From a checkpoint of a small transformer trained on Wikipedia.
Size: MLP 1344 GELU, vocabulary 4511.
Training: a variant of Adam for these matrices, 5927 steps.
MLP neurons of a small language model. Each row is named by its layer, matrix (up: input weights; down: output weights) and neuron, and shows model dimensions 160-255. Each number is 200 + 20 x the weight over its row's rms, rounded and kept within 0 to 999.
Before each neuron's rows, "fires after" lists the tokens most often just before its 100 highest values on Wikipedia text that the model never trained on.

fires after: " K", " I", " O", " as", " P", "O"
L4.up347,192,174,208,179,201,209,188,218,203,198,233,168,173,185,183,254,220,245,232,182,169,195,175,218,164,217,224,228,196,201,196,211,187,207,219,202,189,201,213,193,207,182,211,188,219,216,189,217,199,231,171,184,162,177,182,169,178,218,208,237,236,205,202,192,189,207,208,209,218,210,233,215,228,251,212,186,186,228,202,194,208,170,200,219,185,219,202,207,195,214,212,195,210,218,191,207
L4.down347,217,195,197,193,215,159,187,199,182,197,170,212,185,199,209,222,212,214,218,220,194,204,212,233,172,133,178,209,198,199,205,183,183,213,218,200,185,196,176,198,225,208,213,191,220,194,183,196,174,170,214,200,233,203,174,214,187,174,190,209,200,211,201,225,174,192,203,214,236,207,237,190,179,213,188,164,229,214,167,194,181,201,177,200,197,189,222,204,182,203,195,181,176,182,222,204

fires after: "\n", " for"
L4.up717,207,178,222,215,184,224,208,189,207,179,254,212,199,189,184,199,196,190,216,199,186,211,199,170,221,247,202,187,241,212,227,206,171,243,225,222,180,210,184,199,210,190,220,203,158,223,201,226,220,211,247,191,206,233,197,240,189,204,181,199,176,171,219,176,211,201,198,220,193,216,228,197,191,211,233,218,199,179,206,200,207,197,178,187,188,214,189,209,191,210,180,223,211,212,217,172
L4.down717,182,237,197,206,193,223,193,205,169,179,191,208,205,180,202,220,171,198,200,217,210,188,232,188,216,208,182,200,172,191,222,183,200,169,186,229,184,196,210,210,169,208,199,193,214,218,199,243,164,204,207,213,210,167,213,169,210,185,186,202,215,217,214,183,198,191,206,200,195,192,191,199,197,221,200,198,196,195,218,177,198,195,186,196,196,186,194,214,213,205,203,176,219,178,213,181

fires after: "\n", " is", " be", " loc", " rec", "oc"
L2.up70,160,194,208,208,168,229,203,207,187,197,198,212,204,203,201,193,175,182,195,202,185,197,185,190,204,158,170,223,201,174,225,203,226,183,203,189,190,181,177,195,203,186,223,248,237,196,197,181,197,210,186,176,211,196,164,202,186,192,226,205,208,171,170,202,164,192,205,152,182,241,180,183,224,220,192,163,209,205,216,193,164,184,186,179,179,195,215,206,214,190,193,186,207,235,186,221
L2.down70,228,158,219,222,184,184,193,210,190,169,177,212,185,202,209,205,187,204,221,195,183,168,225,185,194,206,203,189,212,183,178,213,254,211,214,210,170,239,232,161,166,202,213,234,221,196,206,188,183,184,229,177,217,169,185,184,188,200,191,183,172,199,159,226,212,225,222,175,204,243,185,207,223,207,219,216,215,204,178,190,193,205,182,178,200,160,230,205,187,204,211,229,167,222,185,214

fires after: " E", " L", " ex", " de", " e", " \"E"
L4.up644,198,209,168,232,206,217,211,187,202,209,198,196,205,225,173,189,198,183,200,180,193,155,209,201,218,196,187,161,195,222,185,205,209,191,243,195,217,184,232,195,196,243,212,164,170,203,173,228,212,200,182,197,184,222,190,231,173,220,216,205,202,223,201,210,183,225,230,193,219,184,226,212,193,198,192,184,196,196,192,210,196,164,183,200,175,228,216,206,188,205,180,204,230,232,215,201
L4.down644,197,209,198,190,172,200,200,214,217,216,204,179,178,233,165,203,193,214,159,177,184,189,198,190,200,161,175,179,209,154,219,207,195,167,186,169,220,186,218,204,206,221,220,176,198,194,176,232,195,192,184,232,181,201,235,185,200,198,204,185,197,219,200,189,206,209,194,210,150,169,213,177,187,208,198,184,171,174,206,171,220,176,236,209,180,207,194,174,185,209,197,169,180,193,206,159

fires after: " C", " c", "gan", "iv", "istry", "==C"
L4.up503,212,239,205,218,197,260,178,212,215,219,222,203,200,187,197,224,205,234,219,180,143,192,174,218,178,202,212,202,223,208,218,196,208,189,189,199,227,193,194,232,189,211,229,208,177,219,187,224,211,249,142,205,176,210,190,188,201,195,183,207,208,219,197,197,174,200,214,227,218,207,216,199,231,216,160,165,192,192,183,193,241,199,228,176,226,213,150,220,219,204,189,124,206,238,199,196
L4.down503,179,203,222,196,231,187,225,195,247,188,210,203,176,192,227,186,188,220,234,197,221,178,232,184,237,217,210,157,209,181,200,197,224,199,204,200,190,216,189,224,209,220,174,202,177,207,209,189,237,192,211,215,211,184,199,176,196,221,213,208,188,235,199,183,184,230,201,195,209,200,228,189,208,196,249,188,193,215,216,233,210,234,216,198,167,221,232,167,216,209,212,233,193,173,225,195

fires after: " |"
L8.up872,210,215,215,230,217,200,236,195,188,198,200,278,157,160,207,216,198,166,167,171,189,181,168,195,215,205,200,186,184,197,197,159,184,204,174,203,233,180,187,222,220,223,229,160,210,205,177,219,225,176,200,223,202,199,185,208,214,203,216,194,234,205,194,216,194,162,188,183,180,193,198,226,192,197,222,181,192,184,226,201,207,192,211,179,158,208,214,229,211,175,210,234,203,214,173,179
L8.down872,227,233,212,213,201,199,182,201,217,205,173,188,181,182,163,205,192,200,148,177,236,229,229,223,207,211,175,142,207,173,225,243,194,223,194,190,178,185,191,210,207,171,205,219,179,216,185,174,189,224,188,201,193,225,193,220,239,196,170,217,198,237,208,179,177,193,179,199,172,221,178,192,208,195,187,199,205,186,230,216,203,185,176,184,186,211,185,166,212,210,207,226,191,204,203,223

fires after: "\n"
L2.up1293,192,199,225,215,207,174,208,210,216,238,214,229,194,204,190,212,179,173,187,172,182,208,228,205,196,216,215,197,237,173,165,186,219,207,211,195,230,190,190,202,195,185,231,196,209,213,203,233,180,206,168,199,196,206,196,203,193,211,170,216,233,187,234,170,200,187,194,215,195,204,223,219,200,226,217,171,223,212,212,185,185,175,204,223,208,188,192,212,211,228,188,209,196,219,189,172
L2.down1293,202,223,204,216,185,211,195,240,196,193,211,207,174,196,212,217,193,178,188,152,167,204,218,201,223,203,224,199,190,186,177,180,229,207,225,188,243,196,194,201,212,190,276,205,215,198,199,207,178,222,197,207,187,207,177,211,204,202,207,213,256,180,227,178,177,191,229,195,197,195,207,197,207,206,217,189,220,215,227,180,184,183,194,203,209,172,197,219,188,214,180,210,213,190,186,205

fires after: ".", "\n", " =", "s.", "H", "ing."
L4.up567,182,165,205,244,181,186,214,197,232,219,235,226,202,229,195,195,199,208,188,192,185,200,213,205,222,183,179,193,228,207,211,199,197,234,221,151,190,173,205,179,194,197,200,174,169,208,219,208,182,217,238,165,180,224,210,246,213,178,173,151,196,222,200,191,186,175,230,203,139,208,184,201,206,220,208,172,200,199,188,208,214,183,182,214,181,195,198,228,219,211,192,179,204,214,218,197
L4.down567,189,209,204,204,203,167,192,212,200,204,207,213,201,191,189,214,219,201,212,186,179,183,207,209,218,193,190,195,210,207,193,195,199,186,196,201,187,205,193,207,180,198,203,240,197,203,219,232,193,201,228,214,214,199,203,208,193,213,220,186,199,206,210,204,203,183,206,182,182,193,205,196,204,215,219,220,193,211,202,210,219,187,211,191,206,190,196,234,204,196,219,208,205,185,219,198

fires after: "\n", " |"
L2.up977,189,214,201,165,185,176,181,231,197,232,218,182,175,196,243,185,182,207,175,198,153,193,195,192,170,218,195,169,199,201,216,178,200,168,174,193,241,194,179,199,198,202,227,207,171,192,179,178,161,223,200,183,196,206,233,209,182,221,169,196,218,189,201,165,224,196,212,193,203,212,186,226,189,169,212,233,209,209,187,206,206,172,225,185,193,216,218,202,190,196,183,213,216,218,204,235
L2.down977,209,208,204,171,183,151,182,200,200,196,193,180,219,197,174,208,204,198,199,205,173,156,177,219,158,193,215,198,201,230,219,175,217,177,189,210,219,218,196,229,196,194,241,211,191,158,162,187,194,206,218,199,209,191,219,203,197,177,173,193,200,217,216,209,229,205,219,211,202,190,194,216,201,193,191,231,187,233,194,218,203,223,203,208,205,205,225,222,191,205,186,169,213,204,230,189

fires after: " |", "s", " (", "-", " \"", " -"
L2.up50,194,178,170,206,219,182,190,210,172,146,187,241,171,209,205,213,185,159,235,205,199,195,237,209,220,197,201,222,179,200,217,158,170,172,226,209,220,171,183,211,217,221,217,184,198,197,192,214,206,173,225,194,186,231,215,212,154,227,176,178,224,212,193,204,195,215,160,207,213,207,180,175,243,178,169,231,195,220,240,176,203,206,190,185,179,212,196,192,199,191,203,232,231,193,195,196
L2.down50,184,195,179,188,215,204,193,210,174,193,167,208,158,187,134,183,179,177,200,217,198,209,223,231,224,201,202,224,215,200,202,216,236,220,193,204,173,182,193,182,187,204,219,186,212,186,198,190,171,205,224,210,220,170,207,222,212,205,180,176,173,218,236,234,239,194,199,203,211,192,179,184,206,194,174,197,165,216,206,201,206,200,176,172,187,200,193,188,190,189,195,219,203,210,214,190

fires after: "\n", " is", " was", ".", " in", "°W"
L4.up1322,198,233,198,241,181,175,231,202,184,186,224,209,201,198,170,192,195,225,166,203,199,214,196,216,215,187,198,210,221,216,227,187,198,196,250,182,175,221,189,200,205,218,215,182,228,203,192,232,211,214,211,196,182,242,166,183,176,200,196,207,211,215,194,202,171,206,207,214,172,213,187,206,177,212,217,165,189,208,216,206,195,209,180,195,198,230,217,191,224,195,170,176,233,242,210,213
L4.down1322,191,208,215,201,160,175,203,215,178,212,193,194,207,202,211,175,216,215,202,182,218,201,235,207,166,214,168,213,197,194,216,186,208,212,198,195,203,212,206,214,174,209,237,219,213,184,175,202,179,192,203,223,216,209,173,206,197,245,196,172,171,201,195,218,195,216,193,211,204,165,259,221,232,201,198,233,222,190,205,197,204,185,229,213,208,179,205,193,172,191,206,206,179,170,179,191

fires after: "\n"
L2.up915,209,190,220,234,182,193,187,216,200,212,185,221,220,205,208,220,211,223,206,209,189,181,190,202,188,168,204,210,185,188,227,160,211,226,182,190,221,185,196,180,195,197,221,200,228,201,185,213,183,228,189,182,217,244,213,193,199,223,212,188,219,186,191,189,168,190,207,163,190,220,197,225,182,203,201,187,189,184,222,212,210,209,215,188,186,199,211,241,220,207,165,187,229,182,201,209
L2.down915,186,205,221,208,178,184,210,204,184,215,188,179,199,194,191,190,222,202,221,207,178,206,212,194,199,179,184,183,168,228,183,220,186,183,166,181,209,207,210,141,192,188,189,176,211,223,173,215,201,200,190,245,194,233,177,183,190,222,219,188,193,168,179,187,218,205,163,195,188,206,187,223,244,220,187,180,200,229,215,201,200,178,225,175,173,166,223,229,228,215,187,208,215,165,233,157

fires after: "\n", " born"
L2.up27,215,186,197,205,217,198,204,248,212,206,222,210,201,224,207,237,197,187,209,205,203,232,227,170,212,180,190,202,193,200,202,162,170,179,229,203,228,162,173,194,226,176,202,199,228,179,215,222,203,220,207,223,197,246,209,160,206,178,185,200,222,177,212,212,166,154,183,210,153,198,191,219,204,227,185,211,185,224,200,197,221,240,223,209,217,208,167,194,230,214,186,188,207,255,240,191
L2.down27,208,205,191,216,195,217,200,163,198,167,170,202,222,205,179,194,246,181,183,229,198,242,239,177,239,189,198,175,186,219,180,228,193,203,185,209,193,198,152,211,231,190,195,206,218,183,199,165,213,199,198,207,183,196,182,163,185,209,191,176,219,203,239,210,176,187,191,204,197,199,218,217,214,210,212,188,199,244,248,201,215,210,206,202,201,193,166,216,217,210,256,202,212,223,201,171

fires after: " ", " K", " C", " I", " c", " g"
L4.up1192,173,224,214,227,169,206,222,188,214,219,212,189,185,198,219,208,203,215,222,162,181,190,202,217,201,205,192,189,188,204,214,177,231,194,204,194,232,227,177,210,194,163,209,199,220,179,216,215,187,192,187,186,192,200,195,170,187,184,207,235,202,189,171,220,177,206,190,214,184,184,239,194,208,214,186,234,249,213,193,199,190,201,150,208,207,192,189,183,216,212,204,190,217,262,226,190
L4.down1192,209,234,186,209,230,198,221,222,213,186,229,178,214,188,207,215,177,228,218,241,205,212,191,226,249,203,188,210,196,185,164,190,196,182,200,206,212,210,177,219,185,189,196,177,212,219,207,207,214,203,240,212,218,208,190,238,224,205,175,192,180,224,209,189,202,221,183,231,198,214,189,215,178,194,198,197,211,232,204,202,203,177,191,222,194,236,185,174,191,192,165,215,200,215,194,180

fires after: " Y", " A", "'", " U", "O", " O"
L4.up373,168,203,185,203,197,191,173,221,203,233,195,191,212,234,191,216,208,222,203,192,171,201,179,215,226,213,209,214,229,230,170,146,214,187,226,218,207,194,206,204,200,214,208,179,186,215,191,208,189,191,203,171,197,154,189,227,147,207,209,248,214,192,211,187,207,186,193,226,200,191,234,238,209,176,203,229,215,197,185,206,231,215,201,222,198,203,196,196,229,221,219,201,218,205,213,205
L4.down373,214,183,204,212,178,200,188,185,214,203,210,202,203,256,231,203,210,200,226,196,204,202,231,234,190,227,212,185,198,197,194,233,192,205,238,195,192,188,225,207,210,234,173,207,182,153,220,195,198,197,155,224,217,205,197,190,205,164,210,222,200,199,237,213,208,204,192,218,207,210,209,176,216,206,220,188,194,228,189,188,202,191,179,194,189,211,221,206,205,179,197,175,154,188,158,200

fires after: " M", " K", " H", "M", " (d", " (M"
L4.up1095,170,155,196,219,176,200,210,184,202,213,185,220,194,222,218,195,202,217,211,190,202,203,184,176,217,199,221,228,197,227,226,192,193,232,148,238,208,194,192,200,227,221,218,193,211,216,184,220,184,221,179,204,160,206,168,192,201,223,195,193,199,173,212,198,176,223,208,219,178,180,205,223,193,195,160,194,225,169,183,125,176,206,178,229,196,213,218,221,223,195,179,191,197,202,184,189
L4.down1095,205,171,204,227,190,192,217,238,233,208,185,208,172,207,182,200,186,240,196,207,201,196,225,187,223,190,212,230,220,210,170,171,221,200,205,187,173,230,169,190,243,214,179,186,235,219,234,194,181,173,232,192,151,194,174,198,196,203,212,203,242,198,214,195,185,191,194,189,207,231,225,206,179,191,212,212,204,225,203,194,238,195,201,229,210,200,194,187,209,208,244,228,194,195,183,190

fires after: "\n", ":"
L7.up890,171,224,197,193,175,179,230,204,246,180,209,184,196,213,218,227,200,194,173,182,198,246,209,202,208,196,180,221,223,194,189,194,196,229,209,199,262,203,212,193,207,196,222,204,172,237,195,190,181,236,230,209,199,192,220,198,203,199,198,182,219,225,190,177,222,220,199,223,198,203,223,256,196,167,174,231,165,183,186,238,195,180,188,221,197,181,198,189,181,185,201,221,163,201,174,177
L7.down890,204,193,194,204,200,214,225,192,207,179,182,197,196,208,242,203,187,208,188,167,220,203,212,193,229,199,220,206,181,177,207,208,202,201,183,197,197,186,186,216,191,201,198,203,182,213,220,203,223,223,199,201,190,183,210,163,201,201,193,198,189,213,197,188,189,213,209,200,231,191,212,178,200,211,202,190,190,205,196,199,196,224,193,178,200,192,171,214,161,187,208,225,206,210,207,185

fires after: "\n", " a"
L2.up526,209,196,212,211,202,201,221,220,183,201,231,179,214,213,202,210,202,185,224,147,195,183,200,207,192,176,180,186,182,158,220,169,216,214,220,173,198,152,179,192,209,183,216,157,209,181,205,238,205,213,215,196,207,247,202,175,190,191,163,191,229,199,218,201,164,216,219,147,180,157,210,186,175,184,204,211,214,205,215,161,200,206,183,179,199,214,203,254,252,208,183,197,219,181,220,184
L2.down526,195,207,209,235,182,212,193,137,190,221,255,193,231,202,187,160,190,184,215,202,203,192,226,194,179,229,164,158,188,180,209,235,201,201,190,234,174,187,168,215,190,186,196,178,201,204,201,204,222,167,236,170,210,216,198,205,181,198,185,206,187,197,208,218,200,245,207,188,183,124,186,176,209,198,203,210,210,178,201,148,182,207,187,192,200,162,204,244,234,186,189,197,191,209,191,191

fires after: " +", "+", " −", "−", " UTC+", " 7"
L2.up226,167,185,219,222,197,178,224,206,181,214,230,234,201,214,194,185,190,207,205,165,169,216,248,193,230,172,217,197,200,175,196,169,211,217,209,172,187,201,199,213,197,204,241,188,207,215,219,221,167,211,187,187,198,206,204,199,172,209,190,208,223,209,217,165,207,208,185,216,206,196,199,205,222,214,208,182,228,210,223,180,200,198,198,212,166,209,187,221,210,183,208,224,209,184,187,195
L2.down226,195,180,203,205,214,211,209,223,189,201,187,218,174,214,215,222,203,191,202,156,166,223,202,203,197,182,201,207,202,176,195,164,207,208,210,194,211,206,209,180,210,207,297,203,204,173,227,221,191,225,183,189,191,214,177,212,178,206,196,198,260,191,215,192,197,180,214,191,200,179,217,184,221,207,212,187,242,215,221,183,204,220,207,203,192,201,206,208,192,195,200,210,216,188,185,196

fires after: "\n", " \"", " un", "==", "==C", " pre"
L4.up962,175,189,224,199,188,202,201,196,192,224,182,202,184,205,198,184,216,197,222,178,188,238,212,187,182,224,199,202,212,187,198,155,178,217,222,166,216,171,189,180,212,209,205,211,182,198,182,175,237,221,205,202,217,214,193,223,182,177,204,190,174,201,190,218,200,200,235,187,178,212,198,169,194,191,234,183,206,215,199,229,221,159,197,175,199,223,170,176,199,182,156,238,213,209,198,222
L4.down962,169,190,228,220,206,254,267,226,199,203,208,182,228,216,196,214,183,184,233,197,213,174,224,177,197,218,213,214,211,220,229,214,219,189,202,185,204,208,189,204,195,220,171,194,207,187,203,217,200,215,204,192,189,237,188,203,186,209,183,203,194,206,208,202,170,165,164,182,183,186,201,182,204,193,222,216,212,192,217,174,174,156,199,199,203,152,228,243,198,206,212,177,198,164,234,232

fires after: " H", " Pol", " C", " n", " E", "7"
L7.up626,212,216,184,206,196,221,197,169,208,220,219,194,223,219,192,217,214,220,203,183,199,184,193,192,203,185,197,199,171,195,223,215,215,218,231,202,203,162,173,213,191,219,201,170,176,194,208,225,215,203,183,210,194,190,237,223,171,171,203,189,210,191,180,237,200,202,194,218,180,230,191,171,236,215,165,174,212,206,207,206,229,212,198,204,215,233,233,206,206,197,169,209,235,235,214,219
L7.down626,211,204,166,222,191,152,213,187,232,203,218,196,218,226,198,213,228,209,214,206,202,200,207,160,210,196,184,206,206,210,217,178,227,184,204,162,182,170,186,201,221,216,167,209,224,208,191,169,210,209,199,184,202,192,209,211,192,214,227,204,195,208,183,213,221,223,216,182,203,214,194,169,183,193,208,206,166,175,202,210,193,221,229,210,186,185,240,148,191,207,182,221,203,209,205,208

fires after: "\n", "-"
L2.up781,197,203,199,203,192,184,209,198,194,229,198,222,182,179,179,219,210,205,175,158,191,230,205,182,168,169,188,219,178,189,181,208,221,193,217,200,213,198,170,186,173,198,217,203,195,229,244,199,205,248,196,217,190,221,209,191,165,192,199,210,216,186,194,182,190,176,233,197,171,197,252,182,195,182,238,162,218,212,226,177,213,191,209,179,203,162,201,185,196,190,195,203,190,235,216,206
L2.down781,208,187,190,218,211,211,186,234,186,190,194,186,201,183,207,223,217,188,194,194,170,207,196,181,216,178,185,186,206,196,161,195,204,183,210,185,236,226,190,191,215,202,237,196,205,221,216,206,218,232,224,225,193,209,179,208,186,208,210,214,206,191,210,200,171,176,236,180,159,196,217,197,206,192,223,202,226,227,202,212,204,182,212,170,198,210,188,204,202,206,192,197,219,223,218,166

fires after: "\n"
L2.up1288,208,217,227,182,200,218,173,195,200,195,225,193,173,226,248,202,184,208,157,190,169,172,199,187,194,206,204,183,220,174,217,178,207,167,214,203,199,184,181,200,184,185,232,191,187,215,186,195,161,234,197,187,182,200,251,225,185,272,197,204,244,199,199,158,194,211,197,180,200,191,192,233,179,184,201,239,228,176,198,202,222,165,171,213,168,213,232,210,177,174,204,223,205,224,221,197
L2.down1288,178,207,208,191,187,167,200,168,193,230,204,191,198,215,173,199,173,198,201,174,159,161,218,177,188,218,207,188,192,219,193,197,216,203,182,213,202,200,208,229,218,211,237,247,203,178,171,206,195,202,229,202,201,186,169,190,168,183,179,176,232,198,218,200,191,195,226,208,194,198,197,216,197,207,196,219,211,221,200,190,202,227,195,231,156,205,221,226,153,180,212,171,229,214,200,186

fires after: " U", " P", "t", ",", "U", " V"
L4.up188,235,192,205,185,164,203,222,218,214,209,217,229,214,191,215,231,140,194,218,198,211,208,207,208,197,189,207,191,226,197,232,199,182,222,212,198,210,178,240,176,192,177,232,184,199,221,212,203,221,192,272,188,199,230,193,172,213,181,215,189,227,180,176,193,193,200,196,201,189,187,224,207,178,250,214,188,182,195,196,168,192,189,185,203,186,198,218,244,198,191,179,227,184,186,192,217
L4.down188,201,214,180,219,180,222,201,210,212,171,219,165,210,214,204,175,180,172,238,211,227,214,194,183,190,254,198,172,147,177,172,177,242,210,211,218,217,197,212,183,208,223,211,160,178,189,171,221,197,177,196,227,200,204,186,179,164,172,152,226,193,223,195,236,189,181,215,175,200,173,178,192,207,206,217,193,213,211,182,213,194,187,193,186,226,226,197,202,219,207,197,189,171,218,176,202

fires after: " F", " e", "A", " E", " A", " f"
L4.up1105,235,245,146,209,186,251,200,177,217,212,235,210,202,188,188,177,186,205,189,178,177,190,182,198,198,199,207,222,190,218,237,189,223,211,203,183,206,195,219,196,180,231,204,200,191,229,184,206,211,197,221,187,205,223,219,197,206,227,186,169,193,206,174,192,180,215,228,215,189,171,209,182,185,204,208,191,217,224,188,207,217,185,168,210,187,216,227,198,189,242,221,226,209,228,193,217
L4.down1105,205,195,201,165,209,212,191,201,207,165,229,205,200,203,189,193,214,213,154,171,194,196,204,196,156,204,199,172,166,221,228,180,198,174,196,202,214,204,215,222,204,206,199,268,210,202,231,151,200,158,194,198,211,197,189,184,202,211,173,177,190,148,163,216,182,206,203,199,207,185,211,210,154,183,182,197,242,229,179,199,196,218,182,202,189,196,192,194,182,242,219,187,174,194,231,222

fires after: "\n", " G", "S", " N", " neg", " C"
L2.up896,186,221,241,203,218,224,201,203,186,207,191,183,180,218,244,175,223,207,212,205,200,177,192,183,196,227,156,175,234,230,212,185,218,193,175,203,197,232,177,208,188,193,220,212,195,207,248,228,185,208,194,204,175,207,193,196,181,201,183,187,214,166,213,197,207,217,170,187,191,207,215,189,206,172,218,206,185,200,209,187,232,215,211,203,228,173,183,198,171,202,194,212,189,224,219,197
L2.down896,189,174,193,213,197,202,178,186,202,181,206,185,194,196,221,200,203,190,196,224,207,186,248,228,207,192,205,193,213,226,200,215,222,201,216,214,146,188,191,186,207,214,218,204,207,214,170,256,196,192,192,202,214,201,195,217,221,186,203,196,192,197,216,213,234,198,201,198,185,198,219,208,232,173,200,223,209,194,208,217,132,223,196,215,177,182,198,196,184,189,211,177,180,208,195,184

fires after: "\n", " Los", " for"
L2.up1171,220,210,186,181,190,192,171,206,215,223,205,190,213,191,206,195,213,173,182,205,190,166,199,191,172,212,214,167,224,212,209,216,238,174,231,207,225,185,178,179,201,223,214,186,184,192,195,196,201,211,200,201,219,210,207,240,147,212,216,226,208,182,191,192,227,207,226,164,216,234,195,214,202,199,211,208,179,197,191,199,191,191,222,181,202,216,199,242,159,198,201,186,194,232,198,215
L2.down1171,176,232,182,177,178,182,200,201,174,217,190,203,213,224,167,178,186,201,243,212,192,157,207,204,170,196,200,166,205,190,220,205,224,201,200,203,186,215,210,184,184,214,168,211,209,170,181,223,224,178,210,226,190,151,193,199,193,197,199,195,198,209,196,215,229,185,215,261,187,245,193,208,184,216,212,246,184,248,195,187,190,197,250,246,180,181,215,229,180,193,213,187,219,212,202,206

fires after: "\n", ".", "ing"
L2.up1079,223,166,232,222,180,172,220,190,181,221,231,205,197,214,216,193,168,176,196,173,168,228,190,208,172,178,185,216,218,192,200,205,202,189,205,190,199,203,208,167,192,220,212,194,189,240,229,217,222,208,206,184,225,191,196,224,207,191,174,217,223,172,235,174,199,181,193,213,197,195,219,212,199,196,219,204,196,173,190,156,213,251,216,200,225,199,227,270,197,230,200,224,209,192,156,199
L2.down1079,166,184,203,214,197,205,166,216,198,218,200,169,194,201,202,159,165,192,180,165,200,221,234,200,205,213,190,206,216,168,211,213,217,223,176,237,171,197,213,203,205,207,195,183,181,213,150,207,206,193,226,178,218,201,248,203,204,165,211,207,205,195,233,192,207,231,176,194,196,190,188,194,220,233,187,190,206,152,221,181,198,199,183,226,226,210,193,211,234,202,201,170,194,202,186,174

fires after: " N", " T", " C", " n", " E"
L4.up1104,215,202,208,242,213,181,191,211,242,234,224,189,207,173,191,217,236,215,216,187,160,204,205,223,207,218,200,184,192,180,227,197,197,211,252,202,191,176,213,235,201,207,210,218,202,181,216,228,182,206,188,179,192,224,195,231,149,222,209,185,194,198,211,218,231,185,227,216,166,232,189,174,190,215,197,189,207,201,189,165,193,214,216,205,208,203,218,177,216,173,182,194,206,186,212,178
L4.down1104,232,216,173,188,177,172,184,215,193,202,207,230,205,222,238,198,165,211,195,251,229,204,183,190,201,236,194,210,170,171,177,213,183,182,179,205,209,174,197,196,185,212,182,213,188,218,188,228,201,182,177,178,185,180,184,221,200,205,187,208,181,210,254,209,222,193,193,194,198,209,230,216,181,238,177,203,181,231,201,235,153,170,242,202,196,205,211,219,195,204,234,171,215,233,207,205

fires after: "\n", " title", ".)", ";", " ;"
L2.up36,200,178,215,190,171,190,192,170,226,220,235,202,184,240,213,237,187,192,202,243,178,205,201,200,167,193,169,186,183,220,190,199,216,177,269,216,200,204,166,189,200,182,214,198,205,186,217,195,189,198,214,183,173,216,183,207,183,182,207,180,205,195,222,165,181,205,225,231,205,234,156,208,206,183,206,231,183,180,224,184,217,231,186,220,187,215,206,196,178,172,230,243,232,219,207,212
L2.down36,187,182,216,230,191,221,197,191,188,215,195,219,208,244,211,201,206,220,152,191,198,190,177,157,191,218,204,169,187,184,210,210,197,164,175,193,186,191,194,205,167,217,180,223,199,194,181,217,194,214,223,198,192,183,160,190,228,188,219,182,228,218,201,185,200,205,209,195,194,196,183,215,211,208,178,160,165,185,214,185,206,179,179,193,188,215,221,177,214,176,177,198,228,199,197,147

fires after: " K", " H", " Z", " C", "K", " J"
L4.up479,202,193,197,187,170,187,191,178,216,150,208,207,187,171,204,203,228,180,186,165,197,215,219,173,200,222,229,226,184,196,189,165,200,207,212,169,212,215,190,209,210,174,215,217,185,198,221,193,173,189,216,203,174,203,224,151,206,221,211,208,206,219,189,198,168,228,213,206,185,210,205,202,218,220,141,182,228,205,214,167,231,196,167,189,216,195,172,226,236,162,190,226,232,221,206,181
L4.down479,192,184,211,205,204,229,191,182,206,184,219,158,217,213,193,224,189,213,198,235,203,217,238,192,197,211,199,198,200,188,175,214,193,199,176,188,165,205,152,228,216,209,187,177,193,221,211,199,209,222,196,195,183,199,199,166,180,221,142,217,158,214,203,218,182,213,211,194,197,201,227,188,207,162,215,259,206,172,202,220,193,175,180,210,203,177,193,211,182,214,200,191,202,210,206,201

fires after: "\n", "."
L2.up635,220,220,200,171,173,171,189,191,193,164,230,177,188,214,221,199,182,180,198,201,187,186,195,198,191,163,210,163,184,190,177,195,173,197,201,197,202,207,192,169,210,230,208,210,161,168,213,197,212,208,217,188,203,208,199,235,193,212,203,213,225,189,215,166,195,191,216,189,195,177,166,236,173,218,236,225,209,199,197,191,207,205,183,192,170,196,205,242,214,203,228,229,231,177,218,217
L2.down635,171,190,182,232,194,219,198,179,182,222,224,170,191,219,178,198,172,230,238,194,201,175,187,186,194,217,240,209,199,186,186,192,209,217,194,238,166,214,204,169,194,201,221,209,233,196,198,204,201,182,200,181,195,171,197,191,213,177,207,219,212,175,172,217,220,185,208,208,177,209,193,191,176,241,214,201,205,179,179,171,207,236,201,188,194,191,185,221,210,203,193,176,212,203,191,215